python train.py --d_model=256 --n_kv_head=4 --activation="swiglu" --norm="rmsnorm" --qk_norm=false --attn_scale=0.125 --extras=["capped logits"] --init="uniform" --init_std_qkv=0.0236 --init_std_up=0.0236 --optimizer="adamw" --beta2=0.98 --lr_head=0.00731 --warmup_steps=471 --train_tokens=228800000
MLP neurons of a small language model. Each row is named by its layer, matrix (gate and up: input weights) and neuron, and shows model dimensions 0-127. Each number is 500 + 50 x the weight over its row's rms, rounded and kept within 0 to 999. Numbers have three digits each. A neuron's up and down rows have the sign that makes its largest values positive.
Before each neuron's rows, "fires after" lists the tokens most often just before its 100 highest values on Wikipedia text that the model never trained on.

fires after: " st", " St", " K", " J", "w", " D"
L9.gate5:478472507455545476398514565526567496468406591485436502569528444466578492506454412545547453498488544505489429498521507523607511404544520464562556572504483448558485482488499496479539425627521557457536390539490466612520432473497529496559596559522533543475551547570480519539493527479413482544512370563486455480442474534539475505536555369496492535593517509558501460621555546551510548473471
L9.up5:481472446580564516519500533466516551512497576519445473464459500541471510530500525473478543585479568466492440503587502583493495570561571597498447515509589473392503481452524433414524498571648467493515530514523498549514537433497557490464486419529508578481544502529434433437554493490381460537471515489520449554558511522510411446536467587461522478563532438509539456414432388512483536569513

fires after: " D", " K", " H", "r", " d", "ep"
L9.gate101:471525450459514446512460593468535599518487553470495502470555489504595546551506471491494507537492511495457491462571480473590519509480492522446535450471506433469472448434471596516530480581613590452503516503537396524464588452538563439524537521350571558482449494570582473469498428489490498507509433572562501560508530542500473461428584477537529534563512508575480439566547607475464532534420
L9.up101:446490524643497512494564481428514500489487515538538494492492485512482543476545506533478574463461483489531500475514427588477452506474484518598547568584491494491523400508500468403484558389518447475631493482491464537559476514467454490442506417462565574477575413519620583416434517552514573489600500519464504480466503480454511583548544509502459488466492530517510445421455486457456451508469

fires after: "b", "it", " l", " min", "un", " O"
L5.gate830:468500556478577449532508428460514397570491390465586555531482618516506562522546463525477502462464512481473552451520500440487526506505439600556484492562442540436471410489538485523491576575464544525534506531512570578545463570518488513516493552509465567505443551529531539478514549477487505495546417562610480414525419606492542437472516436379546593543522516523480520504489427464483589567567
L5.up830:564494525493471490457494553470447385494549481405496495593407566440517439517454544467528522464510500406472578420512489498501485460529433470520418514493438468489451479450451465578464519551421503519474389507465437514461544510522433485510454559496436522509463487494574574477487533507432484532493581466498498467448453538475535426465502458503430489472574417495583577560446577563598512567393

fires after: " M", ".", " m", " J", "M", " an"
L2.gate537:552447448472537556410453516527535501531572576550485548603466436520486443498558403458486572527528513511510441519566459554470581470486506548591469565514505513453542558545436491464446493503591403344455551589510512508396561463427400445510456447428566515500578454448533449493491546415558511580488545474463538557467487520535470451419500553539475564484406495524560464460552513503478555474513
L2.up537:387446603496433602475479558504434549488561545540477484488541484467413498407468499592473521577431549516469473475525464472475574417549560502544557463424551575548394506564558491490507473386443463489517521573521503530464499430476505571421483445546583415393508457504470544433544421567480519505534545513453452531470450483541434470600525515503485452485467603457439505520478447488423522412531

fires after: " s", " re", " e", " o", "e", "elf"
L9.gate890:505499493498468458522497499536448505563599564470576553497396430497470565537537500575545546426577471492496422538481513531475553466478494552590432499536499558434467485453507512512469463493572442470505625627565453496547552439644476475577486485646569457505521535558519481604496458421514541499501479527520494495539547533384496496466456487437479483440516571511531477560481570425491513569512
L9.up890:530463512536473458502492519522523564620522600578477453529519447440432541563515501459504469566457573558532464486561461477443521452561531457532471492442529574484571506509535506454475484528569427405472396422477473431538497485541479439529506455502577424495511462514456527398455499482501412501470476609469457565493557474501472433574485430439482526419503518541563466440457486483557535479589

fires after: "\n", " m", "ag", " j", " J"
L7.gate685:551489446505564528448572440455444546524446499494522557535589546561526528542508486487489525431590559442440415551580493479494511406479507368532564662550530424528544586537480477514532527478532538408539523447485510446338503467452551499473431437506457559464538530519607500503520540548512559465497511495532450525454396524484585428484511539537474458472514463515589496554541558518450495501520
L7.up685:443526427489547456491495494523508458454549524468438524507491509544466521467490457498419531568435490428401547560535498431467591535530490486518551518509524550540354439451478484469610454527502469515551563588484506526506500465502549500556505491434553571546514490602496565556598537532550541582516524484513444425484378446461496607456514488535555425514524450610482476457467465518450421494528

fires after: "iv", "b", "eb", " trans", "it"
L10.gate387:571510590479476600496523489523411436555506541419447472591548511500543486522548550454512643439471480550504440505447580441476560498483456541477575455520463488420539481538486477567510549666505440530493496468537488499478432568536520501428509415558469496523540491434539473452508511524419484513465517489471452527462467553517543482460501459482607509458497416466526537536507532524517442498574
L10.up387:534460386557566627471439510514474489524405493427544508488562585512512505612517557484518559459454440450453579565535459490562608555503583473501433576470524481411371447440501506499554487504452430513525495487530509539482487517557400483441584477561481531459439547495465537532513509457532506513472551370477526435462467569503507461410503492518465501525595478472496483511488489587571549462504

fires after: " ch", " w", "gr", " o", " r", " ex"
L7.gate973:467481529384526444508532505524499512579475553391473611575497472605515497427538475502555437442517563444496463443525545612483529534465465531498556489554475562403505429505538558602595523488562472452453562455513523580509474518474451440522510486450539555609537483631529499514518509601513466428571538590536559458583462516413547475464489497547597525420537555521477469516572524451556445486551
L7.up973:468523473489524485523563436526437520518388519471551621615523466553486542509500493432485481454450510441512545479468510549499464610435459479498600447521557546414441439513512493554555491547553498558474462442435522534619565463487502552492488493471533485534536507553492491498538565485563513481549523533464509474520431467477516490521477439588525485472506477505536533492433463488533369516550

fires after: " ex", " de", " e", " o", " al", "es"
L9.gate850:467490595433361425473439539545445486432413509452441529530381464540437546555459488514589532494464531538573461589513513569413613388521494499482569520466547566516451464472484480502579484447549480486501457487564552527556494529493508513491523558617556515537509508413504513438561538468588449454473577424508437498578484476467501486446515507520459528457546649463515509588437478514459522517517
L9.up850:482432467537466440394442525562505518412441582522545497654496497489465507507549469511434426482484487477602531493497500486517461459528506519501526470503577532409464554444533446442495494489514455522467452493492506497560520405458504514493482422430523496516462489516467419414536495476592459538532491449478504607435598447466499518479501568505424424450508575579484512511526508530572395499489

fires after: " D", " d", " M", " sub", "ist"
L7.gate865:482504557420574491423524522499474496487504517493552558464556502456579485482476430512565509510452492476458389474542500496537487579445478515444508560509492451530486504440442507466508488517489565516445454539517495501374567416537530500444469503369561594575391507463559481465419539443502613583568525531574418496372469497555454474495573392528553562513526538454532537574473552480485521523516
L7.up865:516445455526494497489511487482418543527381466501527549495501387418445574517417484603576485625505507519460486585476534464561474490531537550496581548544445424535459515456388476444520498460658588512507501464515451473519528518515539571455451487442462549511493372450502436441452467503500540405481506496538482591600575486533589529545535536542529434476475469562544447450490483490495468483489